python train.py --d_mlp=1536 --beta1=0.95 --grad_clip=1.0 --seq_len=1024
MLP neurons of a small language model. Each row is named by its layer, matrix (up: input weights) and neuron, and shows model dimensions 0-191. Each number is 128 + 24 x the weight over its row's rms, rounded and kept within 0 to 255. Numbers have three digits each.
After each neuron's rows, "fires on" lists the tokens most often at its 100 highest values on Wikipedia text that the model never trained on.

L5.up75:133126087176138075115121164099149105171131139115116129157113152088133120127132158149140102144177136148124122161118139118122129110162133130152145108125126105176124128114145139124134141145128144136140109110149140101114154118129096103129155175114132100117105139100144191169078128160098126119083158144142136102160115160131124081160134139109110095139149161156086153129108176159117133129109155136144098128134150125137138086154104126134131147099136115180141141158158111122149133146119116074139098154098163081116185127107155160132133144097119128111087146155104134125128112118124128117
fires on: " |", "ass", "en", "um", " lead", " dr"

L5.up896:122108138127144129150144108186126130156125133128117110118117054120142122096116121143120139151157113141128117107114096170109136113128135105129164090162108087097095170133124093133152109097135126147116117078109157144126149135161134121148145105115108161119132152097146119148134169134119115163092103139110140153106093165130093157096157140119149140134136133125129102098107103155119097148107143125111142135158123149153117119101141149120129140139125150115106133132097150162147117163129108116103167145149113153122153114153166108151163119140094124098103103186124131101140155156175120117
fires on: "I", " I", " was", "It", " –"

L5.up311:132135145168094114158164129126141115155070119138135151140129143098104143154132149107113113136100134183099108090150180146126153133107187130136171143107157123127094142062109130098112134138124171113158150132117146096115115159118143126174124138130150113146112128156132079151083158093133154084140121115121103141146142098120112102102150129086174093125162154141121168085104158119154074119136154143136146159124161130112109121124095145102164147070145136162119090128172142146151109120138179146136130126122158094143173126087104095146112132170113116090198125128107101124110125129110190126
fires on: " ex", " S", "S", " s", " back", "20"

L3.up1300:136106123132151120072117129114133124156094108108089096115122104106103111143161132132105108111107155063106139164125143121141130176140140144110168106131083084142154186112133149132137104101105152118135081156100119126124112134096145098160149122130161134091144129154153149153155093110058144149148110107105111136116119156114112141154129131126152134109140129118162132169093105141130111132163155141129126169150090135137089127145114099130114136126122097069071118130074120120124118134123140159168159130162129136151106133142143136157106113141090156120118119166069149138121114129113146125
fires on: " from", "k", "g", "uk", "e"

L5.up280:141165103149077113142103137134153115098105150119133087120125141122112166115108129114121112127081122084120111141137125107105130138142138115127189124130142132154154122154125132120143161111106136090149149116153147132179077104138112122125137123125130142146122154122139099156127093141090155154115137137089113094134124117087103178116120127157072127134152170113123175116141122085121108134122125132158099108091102091170165113108142161137115114096117150149120141143151103090155098103117128114152116138130125131113094132145117145116122108103176156118144115159152176117138103123098158155
fires on: ",", ")\n\n", ")", " father", "\n\n"

L3.up466:095151163197104090145135123138129141136120137158177137104098127132140082115144172112117092100155108126141139173096116154150128164103113130114089115136123126174183094105128160141100148112149158089070115134125125131140120119085137134180116112138094126091090112146135091101136121151159194132145099112164122115157096130116127126113129161106168161120104132146100114110158139105162104087126085141108087163124114137130153107107134130148139149145137149116136118119128147105061110138120122119130151151133162134069148150109153132138090129138134125137129149129129160154097169170112157116
fires on: " as", "et", "em", "e", "le"

L3.up912:144116086129121138111146060131138179112078114116126131157119140136161111147121116152123141103145153160137131122184134138151120102092124144133094114079120129138146106137151101116086097082131145118143119114150101129146143131151135123153112167117162138154116123100130088117123151145129087152117128161154120135147170152106124112113123169090123142111178112133135156126103121110165097126120097112172111117081134096121096117094102155107095138141132156165122129148109149124140113134133150132106129118129151147124040150125156118167171135094133131120150123122130143129187135110138122141
fires on: " to", " all", " n", " and"

L5.up291:114142103153106087104126138124156066155150115177100119151109117169114102122135096119164130112089101098140081134166133144174109109143149146119111115150099143119116083141104109104104138142142134162138112104123101118199144141079112178121093116155139154121107132141168100125110129033163114144127135136067109134134122128154118120125137121099154112101137132081126169085088124110127162147112134149136126142102150154154137157141184133112145094151124170121154119116132080118165139162193131115188109130140140143145142107144116135129167141137148148104138137157165165102137116138146081131
fires on: " h", " \"", " ass", " th", "s", "th"

L3.up1272:155163119158105096116150110129094139115107163143143091113159143111091155122122160124102148116122123180115092095114174180145092127104116135146131143098119144170143129145162140135094155150112087134165139137130111120101129078136123142157175125119146103107135125147089141168109188098111130122138151137175131118092131106129160136101135156126127093123134106143125125133144118091128158166114144099122107103112163162090127148115054129165137109140091091128133113166136128164113140122167140107110095099151132087116139109129105092126121149116132137139122152136150170116123120142136111105
fires on: " |", "-", ":", "i", "'"

L5.up689:133116104127152076114118086123131133156123142132086131091121124133130112150150157147141116133140148143096145099090123154109092135130118114145132111156107194113150159117165107108099184093117110147152122142093139120162082112102160090138130138098130109148151156130113140160152113134111143124157154112101110074129080073136161116133162141120157103091151100141146142131158108172138159138113105137139100122152060140140083111079128139154134104118117136119122108154106135115118126073115180081143144122158134122112167141136126132101146108179130224151136118128087122120154110114129145112
fires on: " of", " In", " |", "r", " M"

L5.up1314:155150131103109139126180084115152140140100121123170134108111137135132141146142190124150159144133108161124098129144173106197134147119138125125129156176096125168132123178134133143150151116138094100105062149122134117135119072118171139139144145151105089117115114130115094152144133098109123132126116134145147112126097124072137107140168143106128146150134113119148152118152115146168111109105101136170158099106067125139101124167140124098120124163108142126144089076130115125126070137130119112134134166146129104131147108152112169131159106100100132142146115126154097083139106159161146128
fires on: " not", " to", " un"

L5.up367:160117188111130112121165115159106110136148072136132171114088130124146182131178174143137106159110140149060126087152111119134168129134127124111153085110118106118138188165097085121120152127099096120102175108148125152100202162098117153082110095087158123132098157131130103143100152130134161139114151125130130105106151093117085104119114124168138128127139128131138142129113142131143144146132130125116095115131119108128123095160126073166110128126138122129099119113162115092180108134132111144085131100149105143075089108127099134103100092123145101166115140122142115113106143167146133151
fires on: "\n", ".\n", ":", "."

L3.up883:157126122108148137152103120120130088153132079102139134140112139123080147192085135118115123092100100112137131103149159127136156130139139155138141124144133140125167153109127109134132112078078137112154117095149129136106154129105142076138121135150137169112117156149099137113109093159134130171121114116145132127103118095160109131153144115146113146123154087141133135127136083126108153104090151122158130119126149086135123141135074135149133167076107092102132128128160154179129179116130100143100122125137140099150161158153129125113137137122088112167117137134126149136121120157090163137
fires on: "g", "in", "-", "t", "ou"

L5.up585:118100145138156150118129159134111137105182079108144108128142114177109118099132096122096140145110098130116123114102100126120099107140127135147133127204103154148118134137133135110139127119161148103130122093150117124161138104097183131126105118134105094151105141177127139122135169132094156088091157165153162113077133152131148157159095131153103141154121158131127114133132125163170124127138107120087126172124139105114134119116108099124138096109094176123108110135180094123131158097095161127110146160132149126152125103118138180096170121149127146159148091124147149104129165100153127158
fires on: " h", "st", " g", " ad", " le", " con"

L3.up450:107091136094104074054141120130175157119122115138154125104131139126191148095130151119100126119107124095106134144130082152161125166100120116125127111106157115126139152124125106110151168132162142100132110098137144158158096101149117117115160160114140187175126125124102101131114134124097108150150143106120122119108097141112108100135163139068152146160133111173116107118120129130108102074103111123137132169077134137115107150087130132132137140170126113142099134094121157129152097144124074104154142115143161126119143116108132145133123140114145193128146159131167120168141150153103125113
fires on: " other", "er", " Other", "or", "ar", "ation"

L3.up298:148116149128103103123132134121108110139118114135148108100113137122125092126134121119163132140088127112112159109129180126097162144117152111126115165144132128115128125083097134136172128133144156140096180139096144115146143123118118087135106120166155136164139154151115109142133182107092164147055168092125069120131097134136121111111092130156106143122132130126137121158169140136133140106127163103148111133124151141095107132143134087149152083103151178134104185103103103158077159130139103167132133095074111110190128134123140110131118133140126142123112105126076114107149121152141150108
fires on: "ine", "in", "R", "I", "ina", "her"

L3.up423:158097116103124110129164108125179143145105146145147137164134069114120148119150124133113158147152089134108140131117127161092114107103144134121127095151106099182147107162121103098099111109165165165133105103119101163159108123135133101137138188132099121127135117091144131125129146151143138100152106118124131128099117141150152122104105116116119087130119127152141177138150117153116090125112155117105115150121126131135113098134110118124131151128145137139109101136076106123112065127125179078130169129087120150106104134132128149077150099120107104115141154148077116150131103159196155136
fires on: " of", " to", ":", "ar"

L3.up1494:150151086119100173101115146137099156152141096119147130152158131161119130178151141170126111147102118107152163132166121084131134096115118122166096132156146118125148103119107106129150182087078168117081107137109178138125144132117161113113139095118139139155189086104144121148129129122084106119116120122144125111157116112132117122114119118160090118125165113111133126117148138118108107108128143151132122085087177082118107173153167074107157145128115130147151148077132134117130053149109103097108099106145109163115140093137159074127124114162114117129107114108082132159119151124107163140
fires on: " |", "ky", "i", "36", "ox"

L5.up1412:168103089136157117131116121168160105108132148176152203161134137129141150087145096124069122118095115166104111100142105118118146125123137172141143104087156128120148140146144142145094127162161108142118144168126084125136149152139147081113118116126114099176120128140114116137141143112118117141116125108118110165125176118121155112086108169157138080153176163091131144108106115114101145137123170117108112172128114127108145160092105139124097133098162114128178118145092113124065154126147113132162119114129114140188184131121072110136128151117108113119114100098131106159091129128123146132
fires on: "a", " Ma", " Sa", "to", " Ba", "ha"

L3.up330:102123144110128148137125137116186163151141094135152107112166165095149128147110155105133135114122076131120127105085124096128140131054122132140131135158095108105122194081156111115121152152105161124137177164145161074120100101094158180131105156157121100100109147156175129145064136143102105135127181107127119117093155139176130122114168119137119127123122111116138134124124099135178146173115127097144099150137148145113128117124133133098118161147124120081111115080112115142141136113158151128126099140123124171147181117129081113137120167137132139128121136106112117091130135125133138126
fires on: "t", "et", "T", "y", "z", "ty"

L5.up211:097193122120114133134127150122168173136129095155158129146095077150123146088177142123085135120117088120141165127133178122139131140128105116103133102108125130106121122142105122153134096163104137105117112147147084122109138175186133126115153120116159142118140144099131157166098128147146070130098117150102118109129116117109106123113121157123085118109138153109084100141152151151163183144102125132180111124118161135143148137097137109114123124111133127126140158111106105123123104125085124122144174110161107118164124156126135104120136118140075130137137074096097132104100121085130108138
fires on: " March", " April", ",", " December"

L3.up1261:142114105095144123130128149140155175124144126159092085127111162126102110135135152110083153124125099148104134083075154107130104227145096157147110097119138129104067121189122142134111083156121132152131130124109142128099123166171140107133173098103081074158112154128161116127094080125094105144135140116121119151154139129147188138163118122127107090127141147118095106112109108129139099175109159152157143097143139107162112125140107148161155150141131131154134153099159103143149147127112099159078173187131158112121118120189133121122105123102157117125133095111110144148105122162114115124
fires on: " tr", "in", "r", " •", "ul"

L3.up529:113098088106073102110132138118124123129146117147127130154147139137147155110075053081092101127109132137151101132138164115111144126139177117125119102134150116109101163106129154162122112120127164122132125112142092130109115160150142129139147179108124130175134143134136132137146171182155113091114146119151139154136118147138127133116131128145100110122114125119091122158124146149133173141179144127177154105144128113143083131117145123117119101106123105125139101142154112132126152132167130145130167119136120134124114170106118125116148115123101137173150117086127114067121133110117135146
fires on: "p", "st", "od", " v", "im", "f"

L3.up1433:137077109126151119149108107131134128113156135115150128121136099149147112120155124151150114135129109107139113118081135152159148148117134135154123132146113134111127093159102124156090135077125119111124089110110120163167107142110096120158124132175110094147154115105126128142147166120110128135154179111150129119100088104122154110135143132158161124175155160136153141157180146134106122132132165121173059203135127080091115079146137133155072112080082105121121134112095133151126163126130130143113127110162076119130121103112073155120154113148136117109125103148083139131132134140147151125
fires on: ",", " of", "-", " to", "ay"

L5.up1526:121062189151104092107126111117132161150099125113104114159139141111130181125090125101177122133153130142144178141128139154071156110128109126128159075111123161108080140144162091161189127174142165138159107138116141149106135108153111157154133115127127124106105086146136100114131132111146113179102168166155122133142142138127144158138161139139152161125103074117118144120198139124161140114125122110108101142074140144143113154180113144135130138107147104108152154128138095135144155141140096121087123127119125134149123126130191139087138149094078164133126111159117110139137089093176156101
fires on: " l"

L5.up510:131092180148107130158127155192146130091141130125165109124118116149117129113133139120139143148134129147116144139089108130142124108152098110103127139114177144123120134136188127147140118122142093103131111088123125121128130137083173095092107140131085068133114116074165105142103128137156118125152114128096141116135129168120086136088139114143114135115143083154084134139121074082112129110154114121155147059153134147142116125141123099085087193099153145147155127084138164082141097138158186176146113134130152155112119142127101131158099126148146165143087146077098116144115144115111124186
fires on: " ", "-", "es", "ly"

L5.up1021:141155172131149100193159130139147096159137168149120127143109136126082150165122071103178158098113127097091113127112135147110162135116095127114116129096148122108104125133132121166138147105118085149099064083139128159129176134147154115133165111146174114160120113097123152147123140104175118157121150160097101177136131133173123111121180115114143158139108156137105103136117119130149119128132130132136099165155133130112090133116146104111127122163120158079158121112154115073137161138104111143137167119153126122141137158160135150124156173154104124111133109118115101182089090160155104137
fires on: "L", " L", " l", " in", "l", "5"

L5.up127:141131127155117177120148138097123115095086132130142135139128159147137123056135130108074121169153120107181120131120101113145135145145101108087123112150150174141121197106151098133146127119148096071136126084136082164102154107091095134169118111118099122123145101128103128123114124089085144104140085068094116121120095130111125150111162149126117129091103170152161144089125178106135143122121137139144116134120113147133142161164150145115132116127098127137146116159107144147107128127112141131171117152122129108183148177173124160144180129145106136150110144114169080143127128105107162140
fires on: " such", " known", "s", " ex", " Ad", " No"

L3.up27:134089145149099129107086122127162116140092110145140126122146119142092096130122130171096164119121108119085097143175116157120112122096101137147101132128111134156075131157154103167128096129155131111132119143166126129109179097084097152139131109119136141140112142150093120133144107114128179135160156132085130136125138105093128155122107166103134129145128126137131163137141144103160161132145176148150126127125187135133141144166142142102096133125123125141117078156125124185107145122070113150122132182209127126169160140132106155126138119142095140132116100151145083165146100129150111152
fires on: ".", "|", ".\n\n"

L5.up1130:171127105134127155141174116105147156126123122117138090167148171130086126089132136088092149089127086145144103123126146147110132107123129097128093121159056105123154147116137151139106081180153152094123133101102125113106115141134166107103134114121123143173129132124123113129133153134115136111102116103142100130090075157123079099083160134146136144134171137134139130138124113120152156142120134095132147082162150137128115118156139183134133039137157100124171162124116150089123116085106152151116148124064125081159131110112150123162138148096151144134131144104116157134124120109109110130
fires on: " s", "os", " S", "is", "z", "as"

L3.up1070:126139139114142151111073121138124097158138157133097130128100156099135112100105101096085174092127140141107159142120136125148134162114132112161120166129132145143132104179155126113153122126081140107118105111116133128153166105115117151122155177132153113124131113101102141148111083138112127095118107108107127119075109116133119118124115095109117118164159120180153129097152100166146171124109132153133149118128130140135157095157075158124104132166116136176110137111159146127133111128160093133114080158165078138154124114143131114127151104125133146156153132144118141143128123099141142113
fires on: " was", " is", " were", "w", " "

L3.up1141:109133145109122104125140108163146082127109128115163082144129118114103101076133119094091117133091081128180135107123093124111158176135135168121145145137130187117104167110140121113130113062160140124149138105134172129108158117109118113121140127135111108074105101136120135144154097101135114160156149170130134104109135105124168093139142128137127129150151125130134177139140157139086159131184111073129102111163103144162116129160092118130114138099151112082120115140165139138168095133123171130133147144150120147106108149161110183118174104124090161126114127141121122108110119128126094126
fires on: "e", "le", "-", "re", " there", "g"

L5.up934:154149147152164101133102155107130105127089128134117138117153132167124120113103115097125138161112125139122130157062139101078144162121135117115055119125163158146155144148156146142086128109142096134142120114134158096132096114172116113075127098147128162170109099127142156131162124134094147134171173145144109075122121111153112120129164120167113118126116094141138141109144104131125143157140141103127131102139079133122118132130113150095158115150132116111109106166144148122114101171146134132133126116124144135149102127116105117165170152153125136134145083133157150111125098157132082132
fires on: " in", "-", "ig", "et", "em", " |"

L5.up1318:088069102137133115118141084128118123100138116136131132158174123172121115130126081133121143117125116118113131125142162141134162120115100115154116119144126156109130129134143118136169132126155120131148133173135123076137116110123100085088124144180160154136098129130061119115118133144113100071097120095113136153126114106151141136162090122127171100110124116121119145085104166124157129137139160124126104094140104121100193115108159090134126119107157119077090128099149106128133125192136113143148108133083129182158121125147079137147066165103180143114141117154137113178171130113110131137
fires on: " tr", " railway", " tra", " rail", " Rail", " Railway"

L3.up325:140125100118115121088125146145137132170125115112151119111118129099164128145155138146148156129167183128136137190161114190126086126113120143109103119098132061167141139105138145142129130138129117120089132086139123070168168132113122149152139141118122131115124123097139129118113152178131111105116120136187130167157116127120131107132159092148130153103143145139110128133083120174114102120174103144102168097101134177132111113101150145125127109155106114133178136110117138093109154127116159122155110133183187148135099133129133178146104136075147157133110137137082125141144118096162139129
fires on: " |", " as"

L3.up281:130132161128145102104113119091168148112125100116134095124096151153119140144149155144138141167131137148161125078104144123102117176139126113138125124137139135116120114116154142128142154137092091097120137112163102128162088131144148113128152151155149128134159103112134145138177164104120102188159179106151107160125111142149128128111149162149113082143104131124139124167120115139134110109150079158128083140127080080138099148171105076144118147130121129115108091140123126128118129136113089129100141135116147131091174116143088121185100147133138124164101127137079130143174158138126131114
fires on: "el", " York", "er", "l", "en", " Zealand"

L3.up813:121136141137147145149123142127141105130127115140140139138087133127112176128128125146125121132124128136150120165120140148100170120169119115150116119123112170127113107143164107147152147118137130125162115126106133119131094141134136101102084075116131132129108139176097133151144153127162146101105124105136118108123132153160128123121127160154150145123149136084163122115113093112144149143149148136099074180154162142120127100084124146150154149091149090095139169120113108117129159126112176111129105137140136138120149136129168126119094098123181114139081124116106135127130103122121125112
fires on: " and", "go", " York", "ia", "ham"

L5.up1144:138130092115144105140135093165160093133129138123095134113152122118058159164093151163136123129069124128121121134100150122145146132139136149117125137117141146098119112082086077129163130122154112110135153115088167114162105110137107096169120150072121112130122139121153134113142094134153088130149143114130132113139081146106091104116143131109100118137099095113168163163126176106113115123104157106170157104115142144115128100139137116126157133096105110133181124127133096108136125103127140122130148145112119108115124128095088127135141111098118143134135135137108122117115106118101109139
fires on: " the", " |", "th"

L3.up1269:095147119107124150158098125095117135156111149106122111097131149129120161151131148161077105162153124124147115125123158149120125100146106140126087142087104171124097136120118090148111168115119127144113139092150108089148103128141118167157113143128101157129084136118140112128126143137167124124127159154126157177125111129127090134133167072136102161134115167130120166104153163111119124121162161154111171118128117111137172132156075137151144133185090155100168118094131133150124131112146134115100163152090090095089131159128098126108140130134100125115107118127075116128146126188111100201
fires on: "O", ",", " o", "ens", " ", " United"

L3.up1090:119104129126157116151107149119124113143075097136151098133088103129135092134124112143093124059108162131095136129144160109120146107146106164117110122161144092099107178105136140120165140197169116126094100143130102135094145142096093114156138121145104097113062102136125134140140112167110133185123106135141104092119111140143146081121169126142092159148117087085136113148169134138153107140088154118123116139141127150135155111074166132136112111150131144119207087161127129135139147118117147140128119118144141135062107133117117134098159150137120147119137155082109145133122105181122128096
fires on: "n", " sp", "ource", " resp", " prom", "em"

L3.up1068:140122139135152148095147154103126130124120135132141136117132164125131137151086110077081121146151099169124089143099119133130111151133115128118164159163102126165146149132148141161120159109086116098138129123131134121106116175125109155123141111136141126113106127175167150150107094077072129123152114137115124099128069121116106095093125134108206116162125150117151121127139146107183154114145119164142140136079152144138104098117110074144126099133143161088101114145143133078104136131093085176135086169096162129128160094098122134128110113107110125167129106126077124123130135176122107086
fires on: " |", ";", " |\n", " /"

L5.up758:133160114191102131096150159110121172156145139152153136129116138107114141114123166101126144143111126123168095136120154141154111147067128123159124120122115068135134129120128114156134117131139171133138124107129136138161098146088107152190055131185119142136099103134186127114107135135154174066113100105111124137131156148149097132134117156128187144117171186154111125146131102094128128149102151102151136144133102125111126131139164154119125139092139083106128129127092119107131117123149138124117112140132152103133147132142118183143124155106105114129157103144140152159122118115079138099
fires on: " S"

L5.up1169:132148090120114136127151109166158135163117119135127083107109098123082119099132138173097155107105118144146115148097109126127120117134156094163123094102168118149146152181083168157114122128134122159144122106128146116077147134128100111144135132137081123149086150131102112099113131124139110118123136117129097155121158116087138142127094101151134122155101110134114090114093130118125110144120136129087104128137144143131094136145099150150138176130113170113137147141135107123161127146123139106094097139166114184117158161130068138098106131133096120091104156136151168124121108155134140129
fires on: "-", " –", " -", ":", "with", ")."

L5.up1443:160143129167113100091105104159141149100109111137122072114083108143121121154118117118099149142143185151103179109101129130103127151122181135143104122143102075131147121089071101075101136131146172126148150113082168108157124104121092136161091117137153162145104154122157080136126140106150132138138154107153126107088129115112177137132132115161137095083101127093149129126128131096118163125121140134124115144114121103179146114156120133108126158127152111173163107132167144149122113146144138144120153146149106133123100168139142119137150172146117132122116133143112153130184127093140073140
fires on: "–", " The", " Mc", "th", " \"", "ath"

L3.up658:102109102122119120143097116153157120119088105157121093134119168109124113132107131122100129119150126143101128119110123091151130160142093120108091097134117158135128145135107158147154096137082105141097116152132077150153136128158089143113140113078153108097106101102123101105131140084166135168138112155153143168125071141114147126110116112154132106126140097139112071145135153126159121119148119128124134111141179118165137128146145127138135144131122140139120142172099126151149154151152129140139170160170097116146091145082130148131108117107147145094083125101147147130110135082131147168
fires on: " as", " h", " ", " \"", " was", " n"

L3.up530:099161116135144152138169118155111167138118111122114112112090113116083146131090118094100099133092156122049146151109079145103115131093119150115097163130147109143140113135094097082140133139156148137054098146128100099134104156130133134152118098124130161158116134106096083149115090157146103155134140097103113125093130138133178120117102116093137130130082139142138165109121108148103123174130131107137152118142100112113102111128106126154149115138135098129145120114219149109131112127154129148087107118143146134115137094154122146141161175161157171123177130129101162128117110048141117132
fires on: "I", "ight", " may", " I", " last", "ab"

L3.up140:118115107107117121150168134145121134079138136098112135072086160108124131135108102113118116128164130137127113125145124134110172104121147129165146158098150150101137103151112066168129168126101139131173097143136115141080133151148120161119123142124143102153134068110141116099130145125147132173142077167108117116163129080136090129172157194162145134103104162132104185093135124118103127130165136076102084088153130108127085134134099097114081180124141143126144144127100128135138138129115118144161140136164084100124148133156109151111104104142118121106168116158132101171113123165122159156
fires on: "re", "s", " known", " to", "own"

L3.up313:063145104123090106109087116096140096153097114166110105132137107120106139111164138151128115139129132129111099091129102119140072141122154078148111087138094130112131128179138123092091134138126112145134124126153133134120117153155114146124137140104097153109115106123148094176122199154121156146124115110123156140123148102093136189091111106148106083120160158113122122115143194093115082095107115171123134126137100120157115126165130181125137142108141079150177124171142138167138095169079116113120154122170104150141105126109122109110098154152114151116131116102115108094105101104130141167
fires on: " as", "|", ".", "side", ".\n\n"

L3.up841:144156149126104131098138138104134090124142102133158134122125119164109137197156138124119131107124087111135093122092117121092184113103133159124120145120099131095163125121142142136129128135142154130120154166131104095135108131118095134159086117136117144159149165107156099109089128120149105123112128121170112146108121085124192098128076122136132133119189113067162113128081126091173132179130164121083111141105142117125090145184091139138078140141159150111118162138135109110129142128120128149110107083135126103155088101120104098125133142133094123133148117095096117151110113147155132139
fires on: "ir", "ch", "ley", "7", "h", "o"

L3.up343:109140110112136122121096126130159093096098122149161126106129124119119143125102166112114086131112117132136162146151155124098130093120156119103085092086071126122122116131141106128130133108131115172171180102114132137145137151108084113113157107160163159143112183136105105114129094137116159141125140098106134121108170137117105110134139125153131125130123130119112156138149130156147124131130131122123130099140173146131119106136173103111116115170179147108166115116082064153126115153110140150147117074146121076142100145144129175098166107115162131108138145154136115132116115134148112120
fires on: " for", ".", "or", ":", "ond", "s"

L3.up149:181100134151107108138139123150134129109166141114121094134120128148141107113117098125163089078115152088150091109171076152161138169112130159134127105152162180142152131085086134128128152130084111095113149109116159119142141120135143128118112143160098108148117100162119134126111128149148155158095105132154108134142146137128117136096125135151139118149122151111176105109161110136102119148112139142126137135103157122113126164169144162149138121148179118090101122166112160141140132131113125122127147133113115146157115137134130155124134119146086103120129087131098138099132116106145117129
fires on: ",", " name", " number", " named", " was"

L3.up166:116136131164146078149171162084152148133093104119153118150126137102149098116168129109086074109128062158125120091113177159156138118120105123133110100141149110160170112084122128167086127169136162153124149115138114142117120161147144147129130141161140117097144172107132116105114102135147115126137142127159069135086156100083135096116164129143093124151121138104154116107096125119137137166137155063104120121100125149151127075132109135132120153187114079126126108109103121117134108107127122130112098165159147159083158122089106118076111141140075128123149116129120146141103085140147203123
fires on: " dis", " un", "ere", "-", "'", "is"

L5.up1119:123129103141142138140128129176140085146108166158162130149104178086186151107095150104159129133164135123161127120123125149140157103145166104117125132119146152117144098138126090120150115063123158125072143115131118124143124139162104185146132170131135122120098101149104140098148129148115182128132107134088131061136106144123159101158143152110134107111136159108162171115130153142143111112097130102136158133126138160124140135114116140168168085093119155142161119076164098174120158155138101166105086104149105137115163145128133106086164121096143109102133113131148153156071080143122137155
fires on: "\n", " is", " $", " ", " was", "$"

L5.up111:105113137182089107139122134112151141129151091176116134162192133117164126152097152137122129142100108144176155103132070118083152111149093135162148123101125111169135140114123117147148115114101122101144146098103131118165103148138086191117103137126140113132119156146126086127124127142116083152138084145109152147098093132135126143122127117086107099104119103117115102112095142102128114099112122182128111157105095106122135129113119190146121123178154100150128062091092089128088127132124110148162118138085137106110157095158104137140099157114147107081103130117125089114124092091103130159
fires on: " cl", " of", " Sw", " sw", " all", "hem"

L3.up1326:141170111144115147112099114124116135135136122115103148136171161175141131120142109112139156102109109146139120105143198179133100131158091177140141149102099118188137112119131077124123146102136127118136108115124103099134113135119143157120179138139095104121105141147113105107185135126129131163126107154145124130123135129157106139089116106138175152121166142139150145099193101083154115151107142119107160140135140134123103124089151125143128141139128079102113145118156107130108102110150109128079134131129109116137162148141109112130112113088074119104136162107093077122153121142112129116
fires on: " and", "iy", "it", "and", "re", " &"

L5.up1:093115122108126107114137104174088141141110147152108105172158095153135110130162130123135121133106118082127133124107143114111090134126133097136122158173148108142156160108091154147136135122138177159120179149131158130114116139081146116155120077140164115102100131135155151096115101151102160130139135096107137096111156143161112163141156101157084084141142118098130127119114130096147162147159134147155147113097143110139129119097150115122190121154096143148171141101179105130129123106140123161137116116092160120090128152138110142161135118139135121163151123106132110100093142144130114172
fires on: " v", "p", "f"

L3.up621:133094143159133123118112196086092140099069110161123093159156107116100139117137168124105115115143146132149176116113170110094159138154166120071147162111151122133122163188143122139124155173131135155173165118161082134126093104148115138122121149071100120118116147148104088115146171129169135155115150106103140121136110136158125143115162108128134121137143182152142126108152133122077129172092104129134132101120144151118166102115143109099125114116120132140144095094129101111116139130105119148127116115146151113100108141098141093172128154141124143098094145144130105163146116098111190093
fires on: "t", "et", "al", "n", " se"

L5.up747:138145122137123120131119125131146108147153183126149104132098136100139175172106169141148132099117178114108106133159126156140112088152133169085151153094149140146118088117173143108175134141131100120133143129123111141139125118134128127135134143174120142110137157094165108136137081115107163115128111116127112123109107120137127111087134138155149109155103104127178146048142081125154066186159130129109086125085135108179107141109128127171154137167114122159126123142166175118097144143103133133128091154143137131144139090114090123104089124140160156152109125112124145095085125098120128132
fires on: ",", " |"

L5.up867:133157142133145124137123125120139140142167120106174163106139112129111117065116132126115149162131165122123150144115142181139157150150141092153159106097152099150168101136131177140110110116140151161125081135140122083134135147115121129136206126142128127143158144137099117151154069149105130139131134111136123133154135148120118114142127129117170088140163121151104090136110123124164120107113100163136123112142125165139134133138097111122107103131131158112130140173106077143143114117103106157108117183103119130149136155168108131094084128146092137107143075114116149117178125107131103142
fires on: " col", " Cam", " Col", "s", " C", " t"